{"parallel_block": false, "init_std_down": 0.0, "lr_mult_o": 0.9, "decay_fraction": 0.351, "train_tokens": 288900000}
MLP neurons of a small language model. Each row is named by its layer, matrix (gate and up: input weights) and neuron, and shows model dimensions 144-239. Each number is 128 + 32 x the weight over its row's rms, rounded and kept within 0 to 255. Numbers have three digits each. A neuron's up and down rows have the sign that makes its largest values positive.
After each neuron's rows, "fires on" lists the tokens most often at its 100 highest values on Wikipedia text that the model never trained on.

L8.gate311:125062181107113079161125100086157082130181175159203092121124187131151134131117188119113152126158154107125055086095111114148138129164171109124166138096142135117153149076139079178122158126161109118110163096085097139121175074147133137143141143095119050117118141138145090076111146084164161148
L8.up311:162181166129147144138130169142117164116193168101122176130034103104125141166093111149129145155134178086144094080139205174095135098116107169182148126105136127159129133086106129048087139102128167150135108109127185080165149141143124152111154156038081187095127080091075116117148128154083132122
fires on: "il", "wn", "ation", "y", "e", "areer"

L6.gate124:080106125118103130103116111137114145119135187070144145171137114111151127109126121155114174089140138121107115128116147102107122060138080123136113090109115132168094128106077117107149081151148125107110101157089082109082139123118213165144106118133157124150135109029109109124100113048176166137
L6.up124:117142174132109089123096143144045083103181150119114157123052167152165150104170151103165076167123122120147103163158158121116088145151114087132180104083121136123088120112067120092118181060111130111145151056077139131178117112110134219152101131101130078075171114127117116159082208079185130117
fires on: "."

L3.gate225:130147157095135072153125137064112119153104127164163130094034122090082178107152159166169140115132172120161106120124080121168150143056086151163101164149199153123134093112136095153101120165106093111130117117111124109146095198092166102169148150163112140179107149095098147109097133099158195078
L3.up225:167066139128108130107164123109125087095134107171143163133120154160114095148095105143153058063166111173124134091103122103168090157144142116110112146132118057164146150126130092167071163100104116055146185098116121124113168165122122100115104073155172152053128140123129071084117176057107124126
fires on: "ig", "ions", "id", "en", "il", "ation"

L10.gate559:121131120123173140158122140131121064118189092136108096108175208075119109130141126146139106085152091128150084141169090114160115127175118131140142143122159141125156116130110110129187091148141132106121163119123143143146138151159168112124080097158116175083134141124129179243155060143083116066
L10.up559:087142127123108144095109156154140097120137150157100127041140204127147043134128164128125110140214087196162170162146089160091125188154123097171104121156135140154111167158098128105150142126167128100146143153134147112088128098102188115095181100128184165154129075169083083153120170114116109132
fires on: "l", "y", "st", "h", "est"

L3.gate94:141118170137137175144094183137155108084193121115095120127121192097133229127122165163115182126099090148157084145113141104180166106147147143048160099158142084168156107159112101184126130152141074110131148161105168130125185147158098136118145121137111146120098136074108090136161115034100127108
L3.up94:145130123181138126121150097160061136106094167158198155143139106134142089100141102152126142167160120144129069136173051125126198144158071111138133108082157103116126120160135155143085125158158160105143074201152083155146159116096171139100104138127085085078178158135153159102192089100143160098
fires on: "0"

L6.gate558:112150200121136101120113115201141156120107099182139117096102099166125161097164157162150166107082122065145079161143114105154152109123112169110165101152207148096128105129117125123104140141092105126109109148092137094075081105090111157162146107172068161095116110150124091135077105141186103135
L6.up558:172057189195075108158134077151120136113128175227135134084141114176121125069169203082125121160088054165157129131131143093134073138120137142096164088170138166157082100151120092092142163087111156129123137148061087104060114094159135125188133124115180141083112158102154151149174085152205127153
fires on: "ober", "er", "ed", "orn", " bec", "om"

L6.gate266:077096128145129122126062122107159134165120124116162144154149142163142107121217151139141108161131131164195159116075072155135071076078104144118124124117106120142116185083125194112128097147150137128161082166114101125126128108103111147116124181084126170110052145072169126116130147123111113107
L6.up266:179133100136156113177122155120152164233123085092098227143126170090108201090107063145103124165135124089102150106094133127108110132125050124116103119114161151092131120084130135101148128130123120166149162147122112166110154151088145121123131153164165196128183160141077105179137086124132110161
fires on: "ation", ".", "es", "ign", "en", "ord"

L8.gate673:105155097054159121089082200113133142190136107100168142117104097090117133099096113136119110126087114101113165116113138116138152121149113096093162123060099112145135143163114110086086112088088076131108099087141086141122175087095073095150116200149116118127104164142138163110128102132161084076
L8.up673:107116127125121157147126152114119117118152123084146150159169165146132150106118131179091078119192177104161118107106139173184096165126146140172181154182142083137152117092124126071138170082129111186150132142134115119100091097167081157099109146100149141082102152118102138123109084169141106119
fires on: "om", "ist", "is", "ith", " dis", "az"

L8.gate65:092164202147124185075107178187141168139178168114092071134124202107137144139106094092165076174126143184124195132137099126143085034099119184141158109123115078135160124147099155154118133120155137149104107117046112065107095149149091168142114127082130091092113163105149119144109141070140116128
L8.up65:134145173138107185127109194083115135151179075135163135115080157175163144104128141145171137143141126157113122159068130134114137119095122213127141134130165118143083101129189200111081184079074136167116106135105084071146168094047106165123193158176090092078087133098170104106167138099119105156
fires on: "ine", "ft", "ur", "ed", "ight", "ock"

L10.gate504:083127179130077135174069123118116100132138166133112132123085138115110108135141102136161124120158158170109119182153131070033167104123098108122117175074112117198148140129118140129153118136152185118134102104108148153118127081094144198124079162167105119040121139110187154136072119121145137061
L10.up504:123113102109156113029131177167150104107146123056089079139104103127143061079027076167145162141129076089121068061094152134131131149109087135164125162125141091109133146145147078155148186137134189136128171149090120126119130094168139128178141076128114140079126095140123154067137157157133140163
fires on: "==", " sp", " b", "b", "B", " \""

L8.gate613:074132132079126139108124089114085126149101152113165173127167188117158108162113202156098156133115124090186161130134129076167086098168105120145182126057102135157104115138102120134178140142141151085119133166094089103151124063175108105185107112118166145117153158106103165171040151148135146139
L8.up613:096099154097161158124084162110071120131130106113137155189099164139162112096070116137132097124147138119107106172101133101113095128081135135124159188084168155095101070184128078137085071100150158098136182130110151085135113112099108145125129150166177156142115124122153165069079185100136134120
fires on: ".", "ary"

L3.gate409:206099130120114109115157205171098105148114130126086103081170130109112140116124125130108157155145142138102100187139060127137182093115084086129209158095121101059159108127120100115107134180144105154147112152112139114198166199170089099106104157151117094134128166165106090088174087143184084148
L3.up409:136137120084124085164132068147153102094084174133147173101093207097160148119174070122080080163143114165138069109132100146139098127114064081156095153157102105112132106128094079128088089108152155173136151143108123110190166157133127172123103129188130095097127141120132123170192103162161146163
fires on: "d", "est", "le", "ast", "y", "x"

L10.gate203:115096161158088158116156141140153181102146138084130140100094139139142124089104097116191087117193080078099194067100168133194107084126136137142141126091158097125158248123125113165115197079141124120096138154163088131077140109174157179178127160121093058101107151132120179114117149123155078164
L10.up203:171099167190079129120132101052139137146165146165198171179125088158102129109119090084083138136098131152154147038075077159153124087118166116156159116083172125088112125159125100160185080175078098153121118185218114082206147127118163152160155056108152120088099143077136143127117122109142114094
fires on: "in", "un", "ot", " by", "om", " c"

L4.gate286:136119143093084124073111109149152071112161161119077140082163170155153126128137126111112138110108129092121163193068104138134113120127124098138080155062127079138154158180140118146067142108157077111116134136110154120117093095144105184190169158112162106083143140107106108160126127191084135113
L4.up286:193151151187102086172118114147158149125176159123173136138116148063105163069142112117145089116181101159114125149147118117181120133093124132136086116121169053076108172070086121152114117123091085074119135175133157170134131105094146145103159153160136115116123081162068165128107157115180181158
fires on: "le", "om", "x", "l"

L10.gate212:134175113139108095130076143142084126111117129139154140172146106111066146201108110120112112176079094096145146139103189170151129094145119127113090176143168156167119128121107165149196074080140131144071051167123096113158155173108143114135124150149110161085089094097141127175190098122088096075
L10.up212:149063116184098152209138131083185143142090111101145163161121167149136117128141129085110136111155100103107145157149098086068102126142104178134039107208177147149165142137111130126118122107169134102148057110134115219132110166087128158137147109144166116102171127113146079071128113092130082107
fires on: "0", " of", "l", "ed", "s"

L8.gate198:114190103100104137140169110153199206159146140111165163137168153150180104101117118111121129133101150126112137153096132126113128113155110136184142089164126066153156098154136150040145143131117098127118085165086064180144126137180085157179141111216106166122183150168151141113145159137154119109
L8.up198:201123106081100116122164079112148164162142174143117137125125115149139156109097121025120127124123091157155077117083164137106132138148094140078127131142118096134144163147143109121130108186144182158164119109116137136134148074127076135185163125171139147132118078156134162116116133150141040103
fires on: ",", " under", "),", "es", "ree", "ber"

L10.gate514:124172105167122173154091085045149154149116166115184152107116161129085113127139181164103134131112171147124151154125088099135133045126103055126120116122132148134141090133128149116121111117122086111081112122199085091171131140086118100105143138135113110142200162146074127159111135096100141140
L10.up514:125099111153133046142127118124137088080133105129105183110131095156065146028116085146174133086148147087165132140134090183125140153143085117154088142097179150142117110198161144094150186120099101116120160172160090155103133136156173090129111037102173125107123137178156103106162091140137148143
fires on: "s", "is", "us", "ia", "os", "es"

L3.gate97:183096117077144088100096138130082106148113179133107173153126122105162116071101137129101185155153193140188115154174123202124179101103059115116160138105106130112129078175138116058172139148078105101145122205105158126187153096156122107129105172126089157153045136198141145165096081164122099118
L3.up97:125116144117131158050212139153167121093106141175159120130154176164118119166080133127110143169119135060125077141140185165059180168138116170143152143148128124134106094165087131167123090182118120173089165136102150119111135119109124128125085166098090153134111160113069095087159134101106127136
fires on: "h", "rat", "ge", "ong", "ons", "ate"

L6.gate198:116140153147122146176064141115208122182134181209178105083096157127119103129128110164087091096152159153143181113122097094131095106101083074168136128135132192126132143100102121089126117166155121121085127083149088151176153094109164128116129151120114174114125160124133190146096106096160129124
L6.up198:143116105145132131142111144190154105114152108112134121141089158164128113076137115147100130085082142059161130135122094195173139048114144079132131077148113061152096130110146181165117112133119105113133097118188080117124126099134138156160186126067148128102125115106151133122112113139059129159
fires on: "s", "x", "il"

L8.gate271:107106090099151099084146143129127108099158133100124173186114162067118110104112083134141121169158161080135154138127151148131087161081168168178140165139137081131104111091117189100187047125101128082102130138151120130132074124088176169128118155148127089089150151073093129122132165077105168152
L8.up271:151104145104162148146100132103139136117176108124104177165090133113081137150169119096139094163143123090111092139145143155104089179103128141119139187177176113129126062083162189096125126084088128111127101094113172137126146136146141204154079130095187089085126096101169109071126145103117152080
fires on: " res", "i", "es", "el", "ern"

L8.gate283:084116125078174158143084171151102080135131137121130143133100191119144140116165120121124162162156093122107162130140137101173054127102148134099114144132146080114112067094118122151055158135088097108130129084096062120163100096127049122138129090123137152131150110159128053124154134116163175184
L8.up283:107141073098120126099132159133058166149154061116116132123169113131118066053067140131143167152133121136170128140173117123138110122137120144150162092076120133121136163142124100093085091136117110176139122115108079055092095124188116110156132137124129098102111183132207142188167122201175193094
fires on: "id", "or", "ew", "y", "ary"

L4.gate32:160105150157102099132146197170136103150161119172153187157072148157125079118173123155172171096120111120121098112087136126141137126177109113190151086101175066156148164144083109132093136133194124064120147120145121173102101124089128108119180102144111137092144144120108111086111141208106210168
L4.up32:172153115135091132134177125123163144134179108130136204181113110121145149126149090192143185109145155100130142146146102128165116118132160083119112139118124112137096158092151124186167105134114122135139174084180164170087182108151168115071141099091111114117118110095135177152135226176090141132
fires on: "ac", "c"

L6.gate23:138135132131133112109073215178124160047091197090077174153175136093165102131119116189144166170120116119144138127141083118095118095076138149110142066156089108162141117131090095169096068172106138121146115127114047091137149141067122086225148180201147128152137174152179112061139095064201147085
L6.up23:121140138138118132089177155156075096076153144119122159107137127111225091153130086151106139080072164063158194179195156083146094134038125115146081107128114129146157121153103128143166081102147110132126139138128119086134098165089123116130115152124074084141127180097107169133164149143127175099
fires on: "1", "5", "4"

L4.gate379:091115149161109098169159124190188137128069161141135125103192090116167114103200109096171152093130155105162116100123149091113160117122152137160111150166178106106093130135103205095154095172067102095143153193159073134161094119096081187116130074151112125145189104135151212194107137132157138135
L4.up379:127108100074033094142089136092148132127200134154120106170121125109090130185091102105086048139119101161133135080134151168163161176162156120084162078102159095119126178113124171169181157144124123169097165096089138114100092145091141077114112109078126095139140088127184090147090087137144079096
fires on: "ward", "ear", "ro", "raph", "ss", "mer"

L3.gate459:153108114105069147156121112179136172207110107118099167123154124152111162122113115122106128135096125116132163038105090116123124075173135123036084068139133156125219160065098149164190138125162168116131167117121132077126184122125142142125135101124171146152111161074209158112031140110107104101
L3.up459:076119148127064136157092121099136126176135139137084126130176118129121147113152073164143117164149147131161243112107159127090109089158183138106140118154124128165135120169087137120082107095140115138147138123101137088091137150163097150127120083147097110108083193095155116149130129016082057124
fires on: "p", "all", "un", "ren", "it", "on"

L2.gate165:131097127093113172130082086176155104149156142193126154139069152164134120144163106211171142199167099169081134111138136148168100173108078150127115128113087087151117100103075163142097164124117164138146159113115156134140167155067126132145082181150110213151098193129162135124115104115065174155
L2.up165:108110138136083098169084189111095159132157120214097150116121141137129109127114051139089147129087164114106120162167199155137135120091140111094091053126213179095176124106138120096149117065165117096107102174139145078096176122197086139164148137144101104173157142064124119148086142119139136099
fires on: " \"", "at", "9"

L10.gate574:110171122098127111082197059105159109131125165139199103147096134156119131094127053159151154129155173099072131189123144131158156147028122126114150105107058076201115106146147149149114120059111115078088131167180118110156188112139137106119122121163167101124143101133064169149101093075213124148
L10.up574:088185143121136127134130124134191113144171122156115119089099130098098101127131110129150220072175131134096109135147051093146137114104094122164130117128138136137113149127093199141125150112146144093112126215177115055129054096109155119135105119156165183091104132113119172155066158108119087116
fires on: "k", "y", "is", "z", "as"

L4.gate218:205132121181170186132164156135099084136161165174121137118114093088081185111168135142129143090204138140121137110105124150145141179193150167133103149131150117176140151113062105141078139090083090129121161117146171158141214132088084157142148145088164124075193146134166133161125091093088148143
L4.up218:119069130150147165124109061140123203138126113127140151079077051116122124116099150063059103094158189078082130056080116127157137141148119130116121154126100096162121180122077100112120122117081107129137135141096175162113137167140144103103143128131168097148141137146139146121085090101140157135
fires on: "is", "at", "-", "ation", " had", "e"

L6.gate229:115085107158081088126193130128082086102146162128136147106185130155185095155052158147145144104182130111151101154042081130118142174195150078197090096120165131139142149145148087168088135094106076138091179131090126192160143122098152130111146142141072107142165157093133137145103098133181150139
L6.up229:133167087143094168099164150105134166131133147153122140130081128085090084195077137060127116146140129159118110134178137167105157092091117131141102106131142110154093170193144128129147145068146144139144109183137148110176163120162154111137077191126130116117206170146033138131134126169089131076
fires on: "h", "ward", "ation", ":", "5", "e"

L2.gate652:047172119136140027151088143174137117141109148112158152071126092160191128100164110128098151156237119116151141089118089101146105093084154138128175126093095074144201103140112156081128110119123122154119112102118133127130108115115087155129122149154149144175126134131079114126148152127139076071
L2.up652:124129046134176055092120174104161139080085127137114113137149168149074061100108140126111125126081102144109137180134131152153128112150091139151120142117150190131132140112132130176091147148115105163117130121124096159140159076127088175121159162129103101107129139105062066102154132148155152129
fires on: "ly", "ank", "="

L6.gate379:153128118132181109125178152178137141093101137104096129090107168125098164139135110144169120094146171118133069132058138080166161113153070139121107133136183132105133042158082133098113164177140102175104116189093130157143102121130141180135143077205148150067073211120102134075122104143177176114
L6.up379:142152094123125141133121177072146066158090096159153080103081115117133144143172156156206109087205113128085111156123187058150095138149100169177158121173184150131092108093070177082142204149150109136127172119086127072137119120144145156150162155186113172121101126116079128118142148102129070100
fires on: ")", "\"", ";"

L10.gate173:056139151123082122124085169120139140108120149128100129108150132136145110132107133158151160092148091121133132142140147157113162119108156135155136131165101090109123161113083107104163090101148161115144138141165120164157138080121139112118060133155073074144159139070165163151138092162119136131
L10.up173:150119111148109165089157102102150107104147119110112075173161127149133119156139113097080161142095104082115117091127148083086032148059097171105152169121132141114196138108153105105186171131203124081154086141127126135117084123144103145194140124162124154103154076142113160113172090089125137138
fires on: "==", " National", "="

L6.gate190:094149156122158168115135099121118115198159161097112110168113170098129088089107151116183120125145173141137120125100145121073154109141091172172138091173111130120094089183145171112143149113137158163137104162140112134129109140101159139140158139179132136084135100142048135081107093149121164097
L6.up190:120125128102097146084112140120154077209097088104151085155124120125078086151151074160150133117186151101147061180162157099136132123100149127187145097166191134133117143142129174084116182133136138128150119178099076122154101098078030129098177083155157136104129169068113135058120102144108048136
fires on: " which", "ince", "\""

L8.gate258:086144119145127121113134161170148117139123147110121131118110134161161160132092142093139076070076088119120146141151059160172142097076073157137183118111125078135055104110067184109126187093081168164139107143081031113169129127115155187150148138179088121055070119108136066169173110115164110118
L8.up258:145085170149104148084118149115149111134050112139146154116121143105147134101121180135140130154132122113110114133141147133179088116138142184154126138216110116099186120180157138086069118101129151106119099134073085152106091184117199147092151091103119121111081105056190123117119097139128098134
fires on: "ed", " up"

L2.gate18:143132133070104105131090122138166153110086125092139156063187172158106179135193082113132161106233162107131127193141097079147125131118118134160149167098121127098142101169152117124047120099178120149137151125156193135132155120195118133189144214141104084102083180141143135173157156118125073133
L2.up18:095158147144102145134051190124108175127138088134137141147127118172165128157154069071106144118128138106102067104134047120120116168107099140139106112060147124106175145168092108120133126132150188141127136116126110165204140135188131181089126121128082064111076126111129136139094199117199117131
fires on: "le", "ional"

L8.gate662:104152109148106148105150098181149116131163102180124116148157095173191081106103113126092100068085203089056153151097163133117102150183093079150162169124153129072161175078117154148138151152138141124083106130155110096088102140145060157114124142124116132071140165168127115139139067154192073161
L8.up662:136124099071078068141146086179107090104181135137152112163092133161176176088116171152110094091128167176128163130129121151134153113129112054116169137096126144132107153151160126130174113195120144155144086104152133075154168092115120110121160100135129113147147128165140118113075148138136074154
fires on: ",", "ng", "),", "ix", "ack"

L4.gate121:111139169094156137136075135151112116103117085129122120127094160135132229125104129187126164136169147148132157156140186106169129090132123131060115166132104167144134116140109110128083163156124064153097164083157119101139170066192128162125064093092061123148150184095114146181141104085162172172
L4.up121:168209061134129143094107135162157125083170155215107115084136130102175105135154179173141141168101113151157142175114133081104159137100094097142121119131094103105135134150122146104138081147144118124123162121190093142162150147083170147126134047146113131141168084185142099097149126089147167106
fires on: "0", "est", "ew"

L6.gate122:146167129126125133131158093079093097191145128094108148140115152143079080106129147130059141095080121128132105114088116126160158113130079102155151106097217174151088096136166150168169074115102098139119082152114142115079121115121130113128070114091126096099187116177105155151067158182144200121
L6.up122:094123214097115108183126106114147161056180141139143104133135141129157139122139114110175164105130147095139111106089134103083163095169150106106143164139080120094164074142145122106157110136185176148134128112169123093125053093155121123188104083109140108161149170121133158099146095183098104073
fires on: "her", "ian", "S", "r", "ic", "ines"

L4.gate547:098141166136169164181120197165150076138133075141163068060115133182081146106092112167147114128160139179134142077074064111109074100137051179127097147110146092124160108110158092123083165124142134107109117059129093206138189128197069094166085148088163180131111114139128133151159119120076144128
L4.up547:128149151103095148136144137115134111062141115128139118182078109154112111105160184151148083108096152151159140180216178143156136203159091136144056123096050062181072108139131183133114138153121120115128136136123116027113150084107144103125136105098143123148112145103108126121084092141113121056
fires on: "per", "x", "ic", "ical", "ife", "re"

L3.gate471:087191105130154137134158150161144116110132105123174138078125089140096117130218132127185083123165112122119122087116080116162113133171118168089099116093109103101138116160060092142120147090135107113128106099160144170142174105197082192146085081118126147150142173109139133138170149097125164129
L3.up471:123147136190023117100119068068137150164147131087127091128135150117098129097119138177182148121151129093136192052117210150122077120145145077099154139085112133167090099106121120201119165123173132108101116085154082099119077133156057123089105133110083190121135131124129073116161150095095057154
fires on: "or", " for", "all", "ren", "om", "en"

L3.gate41:120201126101171063114081043048089137147111153073138105078153127110153098155201125082137122098157146184154157166135121147101141118087180142163147087131161105124077114097114156092166141122145111154075078109171103172115103138088130115083141126143121183124187145152104141121170168171149153142
L3.up41:128154129097166134139096109077088082219110199113129110123132160160187067153162100162124142162113162121171148151167101113117175129156149130188144123135149135186128117073145149121117185063138119146095115102118143159120073155100100160152109138152153137115155131082093133127119157165149158088
fires on: ".", ".\n", "1", "2", ";", "°"

L3.gate60:130107174118117103095077094067107151116103118108134120145169174134087105122139147184128120133149106129166060130118097121161094196179145139147150105157140145098122104095146145119151127108150137066092193168108143144132122119105155102115150098059134120093147147094131103142105114103057148114
L3.up60:056117131157104127152118157109120118124154116140117113135149158153106135150091146103069131084167137081153107109112144110157099127133155117129077110087106126112140108060137120099180177133145119134139123124163160121127142087161174137144161094079086058086194093178168170200152131142195107107
fires on: "-", "ced", "ear", "stit", ").", " two"

L8.gate230:117102161096161128090162121185099102119170149111092079178090132140187150193160181171112111163111125174097163131101117142099101117134120119135155137090112084130151050054125137103166123083077145135133151119156149133119159101124141136144142200122116080083072171117103103132089140108181137111
L8.up230:087151072137127106105144131137146102107102123130128149141150136099152160118173181135115150085113117102169167102163125096095046085099133118108149141120133086108145107080126085087101151130088117143144167106126115089132166114118133113113169176148130058115116156173140113134170171070094129124
fires on: " Le", " le", "o", "e", "ue"

L8.gate145:118166150144168154152117100088165166130151158138106132171085135098169069084092111147066120211201142121110151135068135072089101125121098165113133158163091146146119084145109116047165092136153113098096102184143155167106119125187121124127167113077163187166151106165137106092131181113197154099
L8.up145:137143138123120150087053117140161089136154173115085177096105122147110129163152145121157071135166115190088065141088185129166111104172154088159102156136139129158140139168131058187130201077096100089117105100120091134118118100154119177107147098095100143150102166143086158163135167127141151123
fires on: "i", "a", "il", "n", "ram", "ult"

L6.gate143:125183107095155090147115147132128127190128126141116112116080140129162149143093151108191145194147128127173095115105107143151156109123130055088146096116101163154200131128137088106150097053167110155119102118067121110158140116105176116095176173128109112096174137115091129181105142163107122136
L6.up143:144064089122123139086194102179138115100085113125108112140160157204136182134202129104111123208090178140126135205136144100146136118157068061112160099128103147101105113174159159143113136099084122144120129148107073116141150088103127097137153170133105130108085125119129129114111123147169148079
fires on: "ast", "est", "ly", "ation"

L10.gate517:097107094130148115153167120113122090087102058096142141125140106153086132093098140118131160175175078109101098085151109175115176123154157170151131129172194134091136116138150111062127153136139160136128153114095112115115074152137139082139116120133098118067141117127119101154209125098130128048
L10.up517:160099127107125105165105141121112119051126168180112110100160160163104101112081106097125134150152106114148106159085112134164103188146129105117118102202080072182127104079106164097100156191125113097111083131120147102132131215098114119096172101122133172123124153132134086124114118166137113098
fires on: "h", " Bl", "l", "at", "w", "t"

L10.gate130:169156181167065044138114172176132074040139164135151122121081186148163190169100126139169131178075110077115164093127132141170121141055177077117146114128164108171146105124121111225135131123164109119086140170146099164060105091085128129126112148166081105111098150133096130122124089137131111173
L10.up130:130084107123065135102132139104091136075094157133083055091167165172199182065131119154146197108138130159120123107095132117108111132124125089171123096151111210112176094100143138160100116121197149115156029101100118154170137132116131135116154164074088144095138136139152120076146144104161143111
fires on: "ra", "h", " B", "ar", "s", "ver"

L10.gate533:106170098071162132073155114144116152153140081168122152162134107128081074127146107123087134131171182080140174126156188090205110108135174147130111129113092178163129096089132123124088121068179090143073171066139067126172153116102127111112164113214167184137102150074086121129145124112167144119
L10.up533:142192121128105132150126141077144148108109139091157119158087067088132134142210125139171125107100102129093178141168102130094204150134132137175104132143115213099138217181085136117142166131155115098083155147094088106137110165139201117184159143134107153176148170122148113118090060127154092059
fires on: "k", "ur", "y", "op", "os", "rit"

L3.gate99:112184131131084127179090192103166123110102095174154059101120103140128094132122117141091069148142122130120117155070121115132112167085117131140140179104140153154153046142091093133091183113125145132132107123067120170128121115153064131188182111141120095086184075111090115138139072148163184167
L3.up99:086177073160111117114045161113137158125166090115154109137105045116109136107138106127120115068175146130164144144141078074176129147114112142114087120152113176053139140132147143176110115131083121140153071136186070111085114177108142172088137138100136145160163156111158152086142148176158129074
fires on: "ail", "al", "as", "or", "o", "id"

L6.gate138:108128132093135178089099132144146132139101122112175114084087182132130120093165153117156151068103119153158180112124152132200095086108136107191106123122135137164140116121087194141131156115156092183148128110134060113129111100110119157176154182122175085063110135120141103173127087118192073147
L6.up138:128060106094091113109069138149136154128124097123105150100133125158149114090177141149147136111095097155123177072123104145184153123124176150164141071167088152155104131082162134123164109134148151222152141080123067113146148111152129143134090142099198084123159081119228096203161094086130109134
fires on: " of", "ed", "ond", "ic", " |", ","

L6.gate682:154222160149139145167139092093168110118070119063142153106122156171126134131112076181048098124099146112159133090110149139096080066083105094129106107181128171120169119093131089156161152140119124137105157208153138148092015114104157127129139153137125129102124127128123159104112123134108181159
L6.up682:095119103106133107191098155161165119131155128116144081120122098131112215161046163104151141119126114128153126167176129106168124075155100159143128123140082161125149093119152102110156047147153108149136120107106125139132072170135169100120140181157127161084101117109079142077095098079209097141
fires on: ":", "il", "it", "el", "ow"

L6.gate274:093145174156176148090185171163101113146111118110119121117092155084127123119144131143199146134178122165142207153092135152120090129171132107113129137050166137126178139125182157112154129107119153127121154150063116133174104111082126122133123160182136129112100123146106083170180189183150164093
L6.up274:146152138121118112132155141129146127104176119094064115109181172087095109136120110114152142144150093156111152160144127132136169169145037139097158123152085153164112109125147146156069154109146177156116097125125124141060180137112085156097194166133157186141130098145134106097164087108133121147
fires on: "ou", "our", "he", "ult", "ay", "ru"

L2.gate541:140164111089150052116143132158168153085100122125118096135143183104140104123121095089180095091131117083078120157135156080106112111083107140167082132146141100153135116081113122146153130142192108098109116151134192169178050191113070081109155072118171148051065079132110118135089159180105176074
L2.up541:133069151124096089153112129171175081132120100101106151089076099125103127131205190067190155095149081095118131141187134116151172119099144097131120154156132097111167144113155124082103123122145092122145029157146132080143194164106134159153124125170142105135136173143103124155155133076077154137
fires on: "ose", "att", "ition"

L8.gate641:165145161117185127117103097111132138073191151107102139128022176115173100122168126120180183135135137105156123059166163145156128048081168099159130158152152129168097064144097139089104158080165158147106083130173121157110099120106139076145117088171139130115140183105118132101139128197119100137
L8.up641:174146146074197096177096119067156096082153150141084125100088139133162111129142138118115129101133041100095145100164153108154101079057182132142084103218157155199089066116134147118084118119139145111172130096106089114159130106131182111198153142144179135116115127142075122173148123126166123110
fires on: "op", "ell", "ot", "id", "end"

L3.gate648:165144145085120118092096110112143084099140124135131095153114193153213102113158108113137136099135099132173094128136174125098095105093087137149120117103151165117211087093096131112147158142133085102145110174106143195089136122142099127155122154086126077109143169136169153148099126098119088116
L3.up648:113119111117107115067112137110193112072127127116120094129147173098198104158124191183120141147154113084209082125167111091089104093128185094137152082122122179046196078130120115122146125195103131119147144101152054125131179154194097122154120149117127108132111174124154118110095099088099135161
fires on: " Le", "ant", " le", " Ch", "L"

L4.gate27:128107140123081131109118167151163124200047115116127142128080154143088113101158131156172170101144163036087145127127124099125142115076108165144168154130122113113143150091107149171123101210147149071121185134120113143133102127126151114136171111096125167117108128095091077111064114159113153174
L4.up27:065089169112126176147131152139132110080076151172110146105133088159130160092208179137125100109172135068158071149113141161124133163087173198118120189129166150127021143123158168156144145068096151116145119110134152111107176088168148136119083124090103168125131132181098129124122134148094142102
fires on: "at", "r", "ac", "ate", "ition"

L6.gate256:179081117064181156138137120177124086152145138105122078168170149111067143150131116107119166111176195094082080138118141127109127164128171156168148134104117147167210147095120154141099066081152189114136069147152128131126129144169113135151172204076155105131076110098122165160094092105082111131
L6.up256:160091066171170157114116134164097178133169086165099167084180124087102130123105105115145171104156169092131110104128069150135160102113105092152096143144166084124140160091163127088106065138111193162160079161125152152115122158088106113145087127146138159146069085166099080103122172138116101151
fires on: "p", "e", "s", "ale", "at"